config.yaml
n_layer: 12
d_model: 1024
n_head: 32
n_kv_head: 32
head_dim: 32
d_mlp: 4096
vocab_size: 30999
activation: "tanh_gelu"
norm: "layernorm"
norm_place: "pre"
norm_eps: 1e-05
positions: "learned+rope"
rope_base: 10000.0
rope_fraction: 1.0
qk_norm: false
attn_scale: 0.177
bias: "all"
tie_embeddings: true
parallel_block: false
init: "normal"
init_std_qkv: 0.0154
init_std_o: 0.0
init_std_up: 0.0154
init_std_down: 0.0
optimizer: "adamw"
lr: 0.000566
beta1: 0.95
beta2: 0.95
weight_decay: 0.27
lr_head: 0.00483
warmup_steps: 206
schedule: "wsd"
decay_fraction: 0.906
decay_shape: "pow"
final_lr_fraction: 0.0
batch_tokens: 131072
seq_len: 512
doc_mask: false
train_tokens: 820400000
steps: 6260
dataset: "wikipedia_en"
MLP neurons of a small language model. Each row is named by its layer, matrix (up: input weights; down: output weights) and neuron, and shows model dimensions 384-511. Each number is 50 + 12 x the weight over its row's rms, rounded and kept within 0 to 99.
Before each neuron's rows, "fires in" lists the words (lower case) most often at its 100 highest values on Wikipedia text that the model never trained on.

fires in: "the", "until", "a", "before", "through"
L3.up2753:51 56 36 60 59 55 55 46 63 61 46 53 65 52 20 56 64 50 63 43 49 44 44 46 55 73 47 52 48 43 53 27 50 58 63 51 60 57 35 60 41 43 44 39 99 40 59 51 52 51 51 30 27 47 42 56 51 57 92 43 67 49 41 54 26 54 55 54 55 54 41 57 45 62 46 46 52 48 57 54 45 36 71 45 41 53 54 51 40 82 53 73 49 61 54 74 55 72 70 51 65 53 67 23 42 17 48 58 49 64 57 64 56 07 36 34 64 68 51 57 50 47 46 41 44 70 35 35
L3.down2753:63 49 72 40 62 46 51 42 35 66 35 57 55 59 70 51 64 79 49 40 33 49 53 63 49 53 52 57 74 56 61 34 29 40 41 42 41 32 56 46 47 68 41 54 63 55 40 50 33 30 46 55 26 68 61 43 40 45 44 33 55 49 48 50 34 46 29 49 27 28 64 33 49 56 77 64 17 59 52 37 28 57 51 20 39 43 47 42 74 53 48 46 46 38 47 39 76 68 40 46 41 79 59 46 32 49 51 41 23 49 62 36 41 54 54 57 50 40 55 64 41 38 59 61 52 54 43 37

fires in: "and", "of", "st", "for", "the"
L3.up589:36 48 68 50 52 64 32 62 53 63 55 64 48 47 20 46 62 51 46 56 41 60 45 37 43 67 39 75 34 56 49 27 70 64 46 47 42 79 31 56 41 47 62 34 62 40 40 50 31 37 56 76 60 41 57 66 48 54 58 34 55 30 64 41 48 44 40 76 55 63 42 48 54 22 49 68 55 50 64 41 61 49 52 64 61 32 29 47 46 33 44 59 65 41 59 58 62 17 35 58 59 42 42 34 55 58 49 39 51 59 34 39 55 59 37 49 46 48 14 35 50 46 36 38 63 55 70 52
L3.down589:63 58 47 40 47 27 49 64 54 36 52 61 41 29 48 53 69 51 69 47 55 68 51 44 47 47 46 61 41 36 47 55 34 60 39 42 37 55 37 43 51 36 64 28 57 54 17 69 53 46 52 55 53 33 47 42 20 40 60 38 56 28 50 67 56 35 63 67 30 25 49 62 46 55 46 34 61 56 55 54 68 38 63 38 74 54 57 46 41 53 50 34 42 53 51 44 65 70 21 55 40 67 35 56 56 45 47 45 36 56 40 46 51 60 65 61 43 51 55 49 45 65 46 65 69 46 40 72

fires in: "to", "more", "too", "very", "not"
L3.up1097:36 37 78 36 39 55 60 62 44 55 71 52 42 47 43 46 51 60 65 65 39 38 53 53 41 45 48 45 60 64 77 56 66 60 40 46 71 63 49 53 56 42 45 29 58 43 61 56 41 59 39 40 57 67 24 54 21 68 40 51 44 69 59 61 56 78 64 66 74 51 40 64 61 64 39 93 52 35 52 54 56 31 61 53 35 89 44 67 59 48 53 42 26 51 41 34 58 54 74 41 45 60 40 14 63 58 54 51 41 56 62 49 67 58 44 59 63 51 41 33 79 41 42 57 45 26 62 40
L3.down1097:45 27 38 51 33 71 50 35 42 55 50 48 36 39 25 42 56 57 40 58 58 39 46 71 47 41 37 52 39 67 46 31 36 30 64 44 48 57 63 58 57 50 59 54 66 46 50 53 45 61 55 59 46 49 38 72 44 47 44 49 54 56 59 49 41 62 62 55 49 32 35 48 46 39 35 53 40 45 38 45 40 55 36 51 76 38 29 58 55 58 37 28 45 44 39 51 45 51 36 30 39 59 54 83 57 41 70 40 44 51 52 51 61 42 47 39 63 50 53 42 56 32 36 45 37 25 42 48

fires in: "until", "before", "after", "since", "but", "the"
L3.up3558:48 59 49 66 40 33 54 32 29 37 41 56 49 69 33 40 54 34 36 39 47 39 61 49 58 61 44 61 58 28 77 58 54 79 50 44 42 55 34 51 44 43 57 42 52 50 53 55 30 63 39 44 42 49 39 39 43 70 53 66 44 48 52 48 49 29 32 44 77 62 50 51 48 64 46 68 57 62 59 57 46 48 62 69 32 43 52 58 49 73 80 54 63 48 54 49 67 50 55 37 61 55 38 22 53 52 65 62 41 50 55 65 62 40 34 54 44 64 35 53 62 40 36 35 28 31 34 43
L3.down3558:56 13 51 51 64 47 63 25 64 31 39 72 77 54 48 57 51 35 57 65 39 52 40 39 58 63 47 50 08 45 49 37 43 46 45 36 42 57 47 55 51 79 48 32 59 42 52 41 32 44 41 52 63 49 63 57 63 62 51 56 55 58 33 51 31 42 53 68 31 39 49 52 39 52 59 36 11 25 54 38 27 63 58 34 66 56 45 52 35 56 43 53 46 37 61 51 47 56 41 32 54 43 52 57 19 73 37 31 54 63 47 38 56 41 63 41 44 58 54 61 68 49 54 40 57 63 61 56

fires in: "he", "0", "she", "it", "they"
L3.up1666:55 38 55 67 49 51 36 36 62 62 61 51 54 52 55 50 42 54 67 45 41 55 64 56 48 63 55 42 46 54 47 38 40 47 42 40 63 72 33 41 55 54 69 47 49 48 64 64 20 49 46 55 30 34 43 46 28 61 61 59 70 52 61 56 53 52 54 45 43 62 36 61 35 30 47 53 53 26 63 57 69 39 72 77 42 75 51 55 51 53 57 44 62 48 56 60 49 47 47 63 61 45 42 21 50 49 54 45 34 51 54 57 48 38 43 46 60 58 47 48 41 17 51 41 52 42 63 61
L3.down1666:58 45 34 48 63 75 42 60 72 34 63 44 69 60 34 70 36 58 56 51 40 75 61 65 44 53 64 46 50 50 44 37 26 36 68 54 48 49 38 73 51 81 63 53 53 46 17 40 76 66 41 58 28 41 52 51 45 50 53 65 50 64 48 41 48 52 68 48 33 48 46 23 62 34 41 69 52 40 51 58 41 48 50 66 37 52 48 58 35 74 26 27 40 48 51 41 44 36 64 59 43 26 45 20 44 54 27 77 63 45 50 42 44 49 59 49 67 68 47 57 44 49 67 47 41 61 66 57

fires in: "the", "for", "on"
L3.up1421:50 54 69 45 36 71 45 68 49 38 55 54 53 32 30 24 67 60 58 73 53 47 58 27 74 55 45 61 60 39 50 28 67 57 52 35 55 44 45 38 69 51 67 15 63 45 58 42 52 62 57 58 34 55 56 56 63 55 42 57 52 40 49 51 66 35 63 61 53 49 38 49 39 48 53 75 50 29 47 63 51 45 39 44 48 35 34 29 35 76 38 19 55 41 59 61 53 50 33 46 72 43 35 25 53 38 52 61 41 23 52 63 62 57 40 39 35 75 30 55 58 17 49 55 58 51 44 55
L3.down1421:86 52 72 58 49 57 51 58 49 52 50 67 42 61 58 29 65 28 36 34 42 56 36 63 69 67 55 60 27 65 37 29 51 41 33 47 49 77 45 35 58 57 47 43 61 40 35 42 36 73 50 47 59 52 51 42 58 59 57 41 40 48 51 44 37 51 59 60 51 70 30 33 51 60 58 63 36 59 70 40 34 60 55 64 46 34 51 61 62 40 46 37 46 48 55 48 34 60 38 55 35 44 67 67 27 54 55 66 38 37 50 30 71 74 31 58 34 48 47 60 39 42 64 52 43 40 39 52

fires in: "the", "gomez", "good"
L3.up3858:72 33 54 58 52 60 35 41 32 56 50 52 76 57 34 65 22 48 22 42 57 54 48 49 54 59 81 65 37 48 80 53 73 63 75 47 54 32 45 50 52 47 59 60 36 54 70 70 36 50 31 29 41 55 43 70 53 45 70 61 60 66 63 41 29 50 53 45 67 53 58 54 60 30 54 52 52 61 66 44 47 45 53 73 52 54 44 40 62 56 67 71 61 43 63 46 39 37 35 72 61 45 41 48 44 63 31 57 68 35 18 65 70 43 47 39 60 25 63 42 52 47 48 51 67 37 48 41
L3.down3858:58 36 56 51 28 45 66 49 54 52 53 49 41 45 43 44 64 51 43 42 54 47 44 47 56 50 40 44 52 38 39 44 52 58 31 44 54 65 46 51 36 35 69 48 77 44 31 33 46 54 45 52 41 45 50 40 57 49 37 47 53 48 26 78 44 46 40 35 47 45 42 62 20 75 46 45 76 36 68 54 49 67 63 49 56 29 52 62 46 48 48 59 53 51 58 43 59 52 60 28 56 43 36 65 65 55 46 32 43 48 40 48 53 53 63 60 44 57 65 31 52 42 45 70 32 43 37 49

fires in: "the", "of"
L3.up1543:54 39 47 41 63 55 29 58 45 41 53 70 63 56 68 51 62 52 47 31 51 54 48 52 45 83 66 33 26 50 31 52 73 67 61 36 47 52 76 69 58 57 53 47 61 40 42 50 49 56 32 32 40 53 46 54 22 47 52 67 69 43 43 30 33 31 48 58 64 60 34 85 52 65 52 50 43 51 72 42 45 51 53 45 50 59 61 34 42 56 57 55 47 52 67 68 51 55 44 57 50 37 32 42 57 16 55 67 60 56 45 42 45 31 61 44 53 40 57 49 48 43 48 59 76 78 39 55
L3.down1543:41 48 45 44 45 44 51 46 66 65 39 49 56 48 54 34 37 47 61 55 16 55 40 29 48 58 67 49 54 53 54 23 66 59 62 54 53 59 36 44 47 72 39 22 34 44 45 56 50 58 51 43 75 48 63 37 53 53 54 47 42 60 61 66 45 52 47 51 53 40 44 53 62 53 46 58 48 64 31 48 40 59 46 61 49 29 50 47 49 44 34 30 34 58 52 57 55 53 75 63 33 52 48 37 62 46 37 77 49 45 36 39 56 13 52 51 55 67 58 53 67 62 42 62 55 59 37 44

fires in: "the", "over", "in", "on"
L3.up2962:41 47 71 52 45 43 47 47 54 58 39 69 59 42 45 47 43 45 51 39 55 23 41 51 75 52 62 23 58 54 46 25 61 56 63 37 54 55 57 73 72 36 50 27 76 39 53 44 57 49 50 40 49 46 45 42 42 58 57 36 64 51 46 37 32 21 53 65 42 60 47 42 57 52 39 55 63 53 65 45 56 44 58 44 41 55 43 39 59 48 54 76 63 56 53 46 48 33 62 54 24 59 51 49 48 40 40 64 63 27 34 57 49 34 54 62 43 48 62 58 46 49 43 46 55 34 45 49
L3.down2962:55 42 55 52 40 44 46 33 57 50 65 49 77 67 38 56 59 54 45 47 50 38 48 59 73 50 33 53 28 53 39 70 37 49 61 72 77 48 79 35 31 42 48 65 61 55 48 71 72 58 66 32 50 17 64 54 63 51 59 55 51 49 39 60 40 30 65 56 40 18 49 41 65 36 26 34 37 58 70 41 35 71 62 68 66 51 68 51 33 52 43 67 48 35 54 46 43 68 39 50 39 53 47 69 42 36 49 36 52 43 43 63 44 51 56 36 66 44 50 54 39 54 43 30 52 33 33 60

fires in: "the", "s"
L3.up330:53 46 45 42 34 71 54 77 42 37 55 65 67 46 30 25 40 54 27 60 54 53 50 56 46 78 53 57 44 61 60 26 65 54 44 37 36 47 38 42 38 50 61 21 50 46 63 73 41 48 56 58 59 34 66 62 64 53 54 28 50 44 52 43 55 40 50 57 63 38 45 44 65 28 31 69 53 46 65 56 43 28 53 36 49 43 57 33 55 70 67 59 61 45 47 51 62 19 48 60 81 32 62 39 47 40 36 49 52 49 44 55 68 68 56 46 61 94 41 30 37 38 55 56 66 49 46 30
L3.down330:82 57 43 62 40 63 60 32 67 32 40 43 44 66 42 54 42 27 54 49 42 70 44 61 48 62 43 60 55 64 55 52 54 35 52 60 62 53 55 30 47 26 61 50 51 42 37 59 40 66 55 64 62 36 50 47 59 40 52 49 49 65 48 44 56 50 51 64 53 40 42 54 46 54 61 55 73 56 53 56 60 55 62 62 52 42 58 59 48 49 52 44 63 33 53 53 61 52 64 53 54 59 29 52 58 55 34 45 59 40 34 52 50 60 39 47 46 74 29 24 49 62 39 51 57 54 32 54

fires in: "she", "father", "mother", "they", "he"
L3.up822:51 68 57 58 35 46 41 54 50 65 45 48 37 56 47 54 55 41 62 64 41 33 61 50 64 49 64 51 64 42 41 44 62 56 24 27 82 44 30 68 41 48 46 53 68 30 55 44 43 62 61 56 40 41 54 54 52 64 53 67 62 58 46 37 41 63 52 27 75 42 42 51 34 49 41 46 58 53 47 21 52 54 62 72 22 61 29 28 46 58 50 37 61 42 54 51 39 46 66 42 55 56 35 31 51 55 66 68 47 49 43 51 61 65 65 64 69 59 34 53 65 32 51 41 37 40 49 56
L3.down822:39 55 44 52 30 67 38 42 51 42 52 51 66 34 44 85 43 48 46 45 56 59 42 35 51 41 57 51 51 68 36 49 36 39 42 49 70 49 53 60 52 74 58 55 62 51 53 44 69 56 66 75 48 49 54 35 40 49 47 59 34 58 35 40 62 58 43 33 62 56 37 47 43 39 50 62 19 57 65 60 26 49 47 52 58 42 44 59 29 52 48 48 43 27 50 33 43 40 47 42 46 53 49 44 29 50 45 37 54 36 21 35 65 77 49 44 37 48 38 51 61 33 70 39 35 60 48 48

fires in: "more", "most", "very", "only", "much"
L3.up3123:56 47 53 38 40 55 31 48 50 51 43 62 43 31 51 62 44 45 52 50 60 44 46 47 45 59 49 57 71 35 49 66 51 29 40 48 62 66 51 49 41 40 52 39 62 44 33 57 55 52 64 54 37 51 44 51 49 61 62 45 64 45 46 43 46 60 51 56 58 56 49 50 52 46 44 31 48 38 64 52 61 50 76 23 38 48 65 27 40 59 40 58 32 43 69 33 60 16 66 55 45 61 69 42 74 69 50 29 62 56 57 44 68 41 54 52 68 54 59 51 59 31 31 69 50 33 42 56
L3.down3123:25 29 57 45 58 63 47 66 38 76 50 61 49 49 58 48 63 60 45 43 55 30 47 53 51 38 64 54 42 58 37 45 42 30 51 53 69 54 45 39 56 37 67 50 60 26 46 61 37 51 57 57 31 48 41 36 28 52 50 61 52 41 37 52 23 51 53 57 42 44 56 53 50 33 53 52 70 39 39 66 55 56 60 40 69 43 34 46 65 44 46 48 39 45 28 36 27 47 48 39 62 50 48 59 70 37 30 31 42 39 42 71 54 38 38 73 57 42 58 55 55 40 60 50 59 34 51 60

fires in: "the", "as", "ardiden", "and"
L3.up1106:45 44 56 44 46 52 61 81 50 41 45 38 75 53 50 40 48 45 46 58 68 69 38 51 64 71 31 60 49 53 74 55 48 41 59 50 58 56 55 33 38 64 53 27 47 32 61 63 60 32 49 48 43 52 59 54 52 58 63 53 53 51 42 66 50 51 51 47 71 37 27 59 41 59 38 59 54 55 55 39 47 32 49 57 45 45 38 42 49 50 74 65 63 57 70 51 45 40 55 40 69 34 46 35 45 46 47 49 51 54 36 49 52 32 54 44 56 37 69 47 39 49 65 39 62 48 49 40
L3.down1106:48 43 43 31 47 72 64 64 47 34 41 45 89 69 53 44 55 56 28 56 62 55 36 62 54 45 40 76 74 56 47 47 37 51 46 50 57 70 30 62 47 31 48 38 41 60 62 59 30 64 54 59 55 41 55 54 49 48 46 48 35 55 46 39 33 51 39 63 55 71 43 47 64 69 53 44 60 53 73 64 59 69 67 44 54 53 41 35 51 77 54 47 35 52 56 40 45 41 47 51 58 50 36 45 42 54 36 44 40 25 44 62 43 40 47 55 39 54 33 53 30 43 45 64 53 42 54 52

fires in: "most", "how", "very", "so", "more", "however"
L3.up1659:30 37 68 24 27 48 76 50 64 61 39 73 55 60 52 56 70 63 69 44 61 53 55 38 61 48 54 67 69 24 52 56 47 61 39 48 60 75 50 69 54 61 57 14 47 57 65 77 46 58 31 48 26 42 41 49 56 76 48 50 57 57 31 40 40 43 51 56 54 64 35 83 46 50 40 38 55 25 52 43 63 41 50 49 66 70 69 64 46 48 62 47 40 46 59 59 64 50 62 65 55 50 60 40 49 52 53 46 47 72 72 63 62 44 53 46 48 43 37 57 62 44 43 54 47 46 74 60
L3.down1659:47 33 42 52 57 64 30 51 50 56 50 66 43 44 29 32 70 41 47 37 71 50 35 50 58 51 43 44 46 34 55 52 23 36 32 42 56 61 17 52 55 52 51 35 66 64 57 43 57 69 41 59 32 66 54 56 44 42 58 51 41 48 31 47 28 53 43 63 55 60 48 70 60 40 55 34 51 49 30 65 67 29 61 46 68 49 36 59 61 42 49 40 45 47 52 55 50 41 66 35 44 54 36 70 73 48 39 43 56 47 36 54 41 56 42 64 39 60 62 70 73 53 42 57 47 68 45 27

fires in: "the", "on", "of", "to"
L3.up2963:56 50 48 62 24 39 59 80 58 45 54 52 47 71 48 57 43 35 54 60 67 49 46 44 45 62 49 58 53 53 44 30 65 44 71 36 59 51 54 61 52 31 37 38 68 69 49 53 62 43 55 49 42 31 37 67 56 47 45 49 57 51 61 72 29 32 53 33 52 40 62 70 36 55 54 62 51 62 58 40 43 45 39 42 37 44 44 42 23 73 55 50 49 51 48 47 47 45 55 62 59 46 45 46 66 51 63 66 56 50 58 54 48 24 34 33 49 36 54 51 62 40 58 55 37 32 40 44
L3.down2963:45 54 62 48 42 57 53 53 82 66 47 57 33 35 46 56 37 25 43 69 47 40 34 60 80 49 42 71 52 51 57 54 59 33 33 54 60 64 52 48 43 63 54 46 58 45 45 67 84 38 33 26 49 60 47 44 44 30 27 80 43 67 57 53 60 39 55 52 36 52 42 67 66 36 57 31 55 74 60 35 51 63 31 69 52 44 51 35 30 33 56 62 39 41 49 47 33 77 51 59 38 27 56 39 30 37 47 50 41 59 40 64 55 57 61 29 42 31 54 29 49 61 27 57 40 30 32 38

fires in: "the", "a", "st", "star", "flown"
L3.up3129:47 44 34 42 43 73 39 53 58 45 49 35 61 46 37 50 27 33 50 49 36 55 42 41 53 48 42 60 35 33 51 42 53 41 57 52 50 54 66 62 28 27 56 39 61 48 63 55 46 59 59 42 38 42 65 65 43 66 40 46 50 51 50 33 25 62 90 53 57 46 62 66 58 35 29 64 71 43 52 43 59 44 55 47 62 59 49 65 51 51 35 59 61 43 57 60 49 27 51 79 74 56 58 60 65 56 43 46 59 74 46 51 53 52 39 31 64 64 56 46 43 52 43 39 66 33 62 32
L3.down3129:45 46 43 45 43 39 48 31 50 54 67 69 44 49 47 55 33 69 74 58 45 59 40 65 70 54 62 48 50 63 68 46 66 42 43 63 54 42 30 37 40 37 62 54 58 42 51 46 44 72 49 68 49 44 48 57 55 59 34 53 74 53 28 51 51 60 45 32 58 54 42 40 51 30 44 62 60 47 51 40 41 39 60 67 53 46 54 35 28 50 42 66 54 45 38 46 57 54 49 42 51 55 46 68 52 54 41 51 64 35 58 55 26 73 55 65 49 44 36 46 56 38 45 46 19 27 43 62

fires in: "the", "by"
L3.up3452:46 44 49 70 55 66 44 45 48 37 49 74 64 70 44 63 38 50 56 56 58 51 41 41 47 59 80 21 48 37 57 32 56 64 64 06 71 64 34 49 64 47 52 42 48 41 75 46 41 56 50 42 51 61 73 65 60 81 43 64 76 58 62 46 42 20 68 54 68 66 28 41 52 43 30 47 51 61 66 55 48 32 40 63 28 47 47 36 34 60 65 55 49 67 64 59 57 56 48 62 45 61 53 59 39 54 47 62 60 37 67 63 52 30 58 52 61 45 44 38 35 63 56 53 48 56 49 43
L3.down3452:62 42 61 51 61 56 62 63 65 55 31 51 50 47 48 24 45 31 68 47 43 40 42 55 33 25 54 47 43 45 46 47 44 42 47 35 37 54 39 37 49 42 42 48 68 23 56 51 44 67 52 56 44 30 48 47 40 55 44 56 57 34 41 43 45 57 41 65 63 50 67 44 47 41 48 62 44 30 51 50 42 50 56 53 41 65 64 59 51 45 63 39 29 41 55 54 52 51 44 56 66 54 63 27 43 64 35 66 14 42 49 51 66 66 55 43 45 62 69 55 57 63 63 70 42 60 50 42

fires in: "on", "in", "the", "western", "from", "winning"
L3.up3077:55 46 29 53 61 44 62 45 45 45 35 36 55 47 58 57 42 70 65 53 49 32 60 47 60 55 44 71 37 48 37 45 70 67 50 34 46 44 59 58 51 46 62 55 62 42 54 57 51 53 50 39 35 49 52 47 42 80 68 82 63 60 52 48 45 57 44 49 61 74 57 45 55 56 42 55 52 59 65 55 56 56 63 52 38 38 54 61 22 62 60 43 40 33 45 73 60 39 45 65 49 44 51 58 42 53 74 68 62 57 59 51 65 41 49 44 66 47 67 51 42 54 40 56 54 42 59 50
L3.down3077:37 75 33 39 51 65 59 71 37 10 42 47 31 35 53 32 49 30 53 39 62 54 33 62 55 51 46 45 66 57 58 50 37 62 79 36 53 40 44 40 50 70 33 49 48 53 55 56 48 62 69 62 52 51 61 26 25 42 32 52 29 47 67 50 36 48 49 51 49 32 37 60 65 58 58 48 40 55 58 74 28 70 51 45 48 51 39 40 61 41 48 88 39 44 50 28 46 70 40 51 47 52 62 57 42 63 46 69 55 54 29 42 44 37 71 43 67 43 66 52 44 54 26 41 48 52 38 36

fires in: "before", "between", "by", "with", "from", "the"
L3.up3829:49 51 52 47 59 43 40 34 34 53 47 58 47 58 47 55 41 53 43 46 50 54 43 61 44 60 47 62 51 43 56 63 48 48 43 35 30 35 40 63 53 54 37 33 69 48 63 33 40 57 63 51 52 50 57 82 63 57 68 54 64 55 20 58 57 39 62 66 47 57 54 38 56 72 49 38 61 62 61 41 54 36 44 52 37 37 65 46 61 41 54 58 58 48 68 26 46 50 48 54 30 46 57 55 58 49 54 62 40 51 61 57 41 39 58 59 45 50 54 74 50 55 47 64 58 44 36 55
L3.down3829:49 41 59 57 44 40 67 48 31 39 38 47 35 69 73 60 32 55 58 46 56 38 26 51 53 34 55 08 44 50 42 60 47 34 59 33 45 59 37 43 37 66 37 46 49 60 44 57 44 40 51 47 52 40 66 53 37 50 23 70 42 42 53 57 08 52 43 18 62 46 55 58 47 58 40 49 15 33 33 36 29 69 49 43 36 28 44 36 78 66 36 62 58 61 32 48 57 68 66 37 37 61 65 58 35 42 22 49 47 19 59 54 50 44 57 42 41 50 39 44 59 45 49 40 41 41 53 40

fires in: "the", "s", "of", "his", "her"
L3.up2555:54 37 74 39 41 36 59 62 60 45 60 39 65 61 36 54 63 29 27 40 59 49 60 35 74 78 45 36 58 46 62 47 63 47 41 42 76 52 70 75 65 44 54 41 41 30 57 41 49 42 42 45 32 64 50 69 33 54 56 56 49 56 44 40 44 43 41 57 65 40 51 55 54 63 33 49 58 50 49 56 61 53 67 50 33 36 59 63 40 55 43 74 49 52 46 53 51 43 58 43 79 64 53 53 46 29 36 54 61 40 63 45 73 31 58 38 34 36 25 45 45 37 49 42 51 45 58 42
L3.down2555:41 48 32 40 70 43 48 63 68 72 22 57 46 70 71 34 39 37 65 60 47 44 29 77 71 51 48 47 46 60 57 61 50 46 60 60 45 23 56 60 54 49 18 37 35 29 50 56 41 58 35 52 44 54 61 38 36 21 38 68 52 74 66 41 45 54 66 42 78 38 57 44 59 54 78 54 47 48 52 63 37 61 64 54 57 43 31 69 51 29 48 29 53 49 32 72 43 39 63 69 57 59 64 68 58 54 41 34 58 48 53 57 48 45 38 64 68 52 54 71 50 63 41 52 46 31 59 35

fires in: "to", "the", "a"
L3.up773:33 54 63 80 44 64 59 77 45 50 51 43 40 54 56 61 70 28 28 48 66 35 46 43 65 52 56 57 54 41 36 42 58 34 41 25 57 59 41 70 47 41 73 34 50 39 44 56 56 62 61 64 30 64 55 52 39 40 55 53 68 39 37 51 35 57 36 59 47 59 31 58 50 53 62 53 66 60 74 55 66 33 71 57 47 42 71 22 36 61 51 44 40 71 61 33 45 51 36 69 65 48 44 36 56 37 62 46 69 46 53 46 76 36 52 24 54 35 51 52 18 45 57 44 54 45 42 71
L3.down773:63 53 54 66 49 35 47 61 53 39 36 65 43 46 65 77 49 47 69 71 69 42 41 39 61 49 50 57 42 34 44 60 61 31 36 53 50 49 40 38 64 59 53 55 73 36 55 48 46 32 50 33 51 44 59 48 44 48 38 57 68 51 65 48 54 35 51 53 73 46 42 59 51 46 50 08 59 51 57 34 48 54 36 64 37 24 57 58 31 44 40 60 64 46 46 42 54 60 41 62 20 61 61 48 54 30 53 59 59 65 48 60 33 75 53 57 30 43 42 52 60 49 56 47 44 51 57 31

fires in: "the", "into", "on", "in", "via", "through"
L3.up3124:51 55 43 63 22 45 58 61 34 45 41 49 54 68 38 44 49 44 55 40 39 49 52 37 65 62 46 57 51 26 54 45 73 59 62 51 50 56 49 45 38 50 35 50 52 59 59 73 60 60 42 39 52 48 59 56 40 62 60 62 48 58 45 59 63 41 59 55 66 42 43 48 35 71 55 65 53 45 39 43 61 49 44 53 44 44 40 70 37 54 68 50 50 56 43 63 52 56 48 61 59 39 53 71 56 45 60 45 51 63 53 49 40 44 40 31 64 61 48 42 52 40 37 64 39 43 55 70
L3.down3124:57 38 67 53 18 44 53 59 87 32 52 47 35 50 47 60 60 34 51 63 55 63 35 41 67 32 59 55 73 58 75 56 55 48 30 28 55 68 53 55 28 58 66 39 54 56 41 54 64 50 56 62 52 58 54 44 56 60 30 67 42 44 32 67 54 31 39 66 41 58 51 40 40 32 39 22 43 22 34 43 44 52 33 71 57 58 60 42 53 46 47 56 75 47 53 37 51 59 40 47 57 47 43 33 41 38 57 60 66 34 44 80 51 28 49 52 54 41 61 38 54 48 29 35 34 53 56 51

fires in: "the", "to", "from", "left"
L3.up1407:49 42 53 55 47 60 46 38 49 67 66 47 48 59 36 50 35 33 52 61 44 59 38 59 53 69 68 52 35 50 41 52 46 36 67 34 49 65 38 73 40 30 39 39 65 34 62 53 49 58 52 57 42 53 58 60 33 55 58 44 47 33 64 18 46 52 68 40 57 69 50 65 43 40 40 41 53 44 44 62 72 34 58 67 55 45 48 75 37 51 52 65 60 29 78 48 53 29 60 52 33 30 38 54 59 68 47 44 58 69 61 52 34 63 44 57 47 62 36 52 63 53 42 49 48 25 57 38
L3.down1407:58 48 70 56 71 53 49 61 56 59 48 61 24 44 69 57 58 46 38 77 45 27 32 42 59 25 73 52 60 43 46 50 53 59 57 66 46 48 35 40 59 66 54 53 58 41 39 51 57 63 58 39 38 46 40 40 69 60 55 61 62 47 39 61 49 55 60 52 46 25 56 50 66 50 57 57 45 40 72 39 32 53 50 44 41 56 41 40 40 37 65 55 64 40 49 57 69 74 82 62 42 48 43 42 36 55 57 48 46 38 45 61 26 38 48 59 40 45 60 46 58 46 56 43 37 62 59 47

fires in: "to", "the", "on"
L3.up477:48 37 66 52 47 59 65 56 36 43 32 46 48 42 48 59 37 25 62 52 40 55 52 55 65 46 50 42 52 32 47 45 56 40 46 45 58 72 45 54 52 45 43 64 54 57 42 40 65 75 65 53 43 46 58 37 21 44 39 68 64 41 35 64 46 56 63 56 49 71 49 51 14 64 41 64 58 40 56 65 53 53 55 66 24 36 59 58 48 56 58 55 55 40 42 33 49 42 32 64 61 42 54 15 67 40 46 89 67 35 36 56 54 29 44 38 54 49 51 55 69 43 28 48 27 43 28 59
L3.down477:37 72 43 54 66 51 49 54 56 63 36 26 54 61 52 42 48 61 43 66 57 31 44 47 52 66 44 68 30 32 63 48 62 47 47 40 62 39 53 41 57 67 24 46 74 36 58 52 38 36 33 41 42 61 66 47 41 44 67 47 55 62 61 35 54 39 64 40 65 61 52 57 46 61 69 42 66 64 62 41 23 62 49 55 48 64 51 51 46 36 18 54 42 39 52 76 53 70 35 63 21 61 43 42 51 54 45 60 47 73 32 43 38 71 47 51 42 40 51 44 62 68 35 50 35 46 53 38

fires in: "by", "the", "to"
L3.up461:39 33 47 59 54 52 31 65 26 50 58 35 67 40 49 59 52 49 72 47 48 41 46 52 35 49 64 51 73 57 67 58 56 78 57 42 45 53 55 60 38 40 25 50 78 48 59 34 40 28 50 46 42 45 45 53 34 72 56 47 62 42 34 66 39 48 32 40 65 51 51 54 46 62 52 71 42 36 51 47 43 42 45 40 54 62 55 41 44 73 36 41 69 37 57 46 62 28 68 55 65 46 53 68 57 50 38 64 71 63 57 56 42 58 35 26 42 50 54 55 45 18 50 40 52 49 74 81
L3.down461:63 52 48 66 43 64 48 59 71 56 55 37 58 41 65 50 44 29 53 48 49 52 37 45 60 39 54 33 51 45 41 49 54 30 57 33 62 57 34 47 58 36 59 33 72 44 43 59 50 35 44 59 43 57 73 49 62 44 27 59 60 37 42 42 41 36 61 62 56 63 41 52 70 55 71 43 52 59 65 65 46 46 50 52 63 33 40 30 46 46 51 52 63 38 47 44 38 35 61 42 75 41 55 39 72 50 35 54 70 65 63 63 63 29 60 57 63 32 58 30 26 49 31 40 53 32 41 50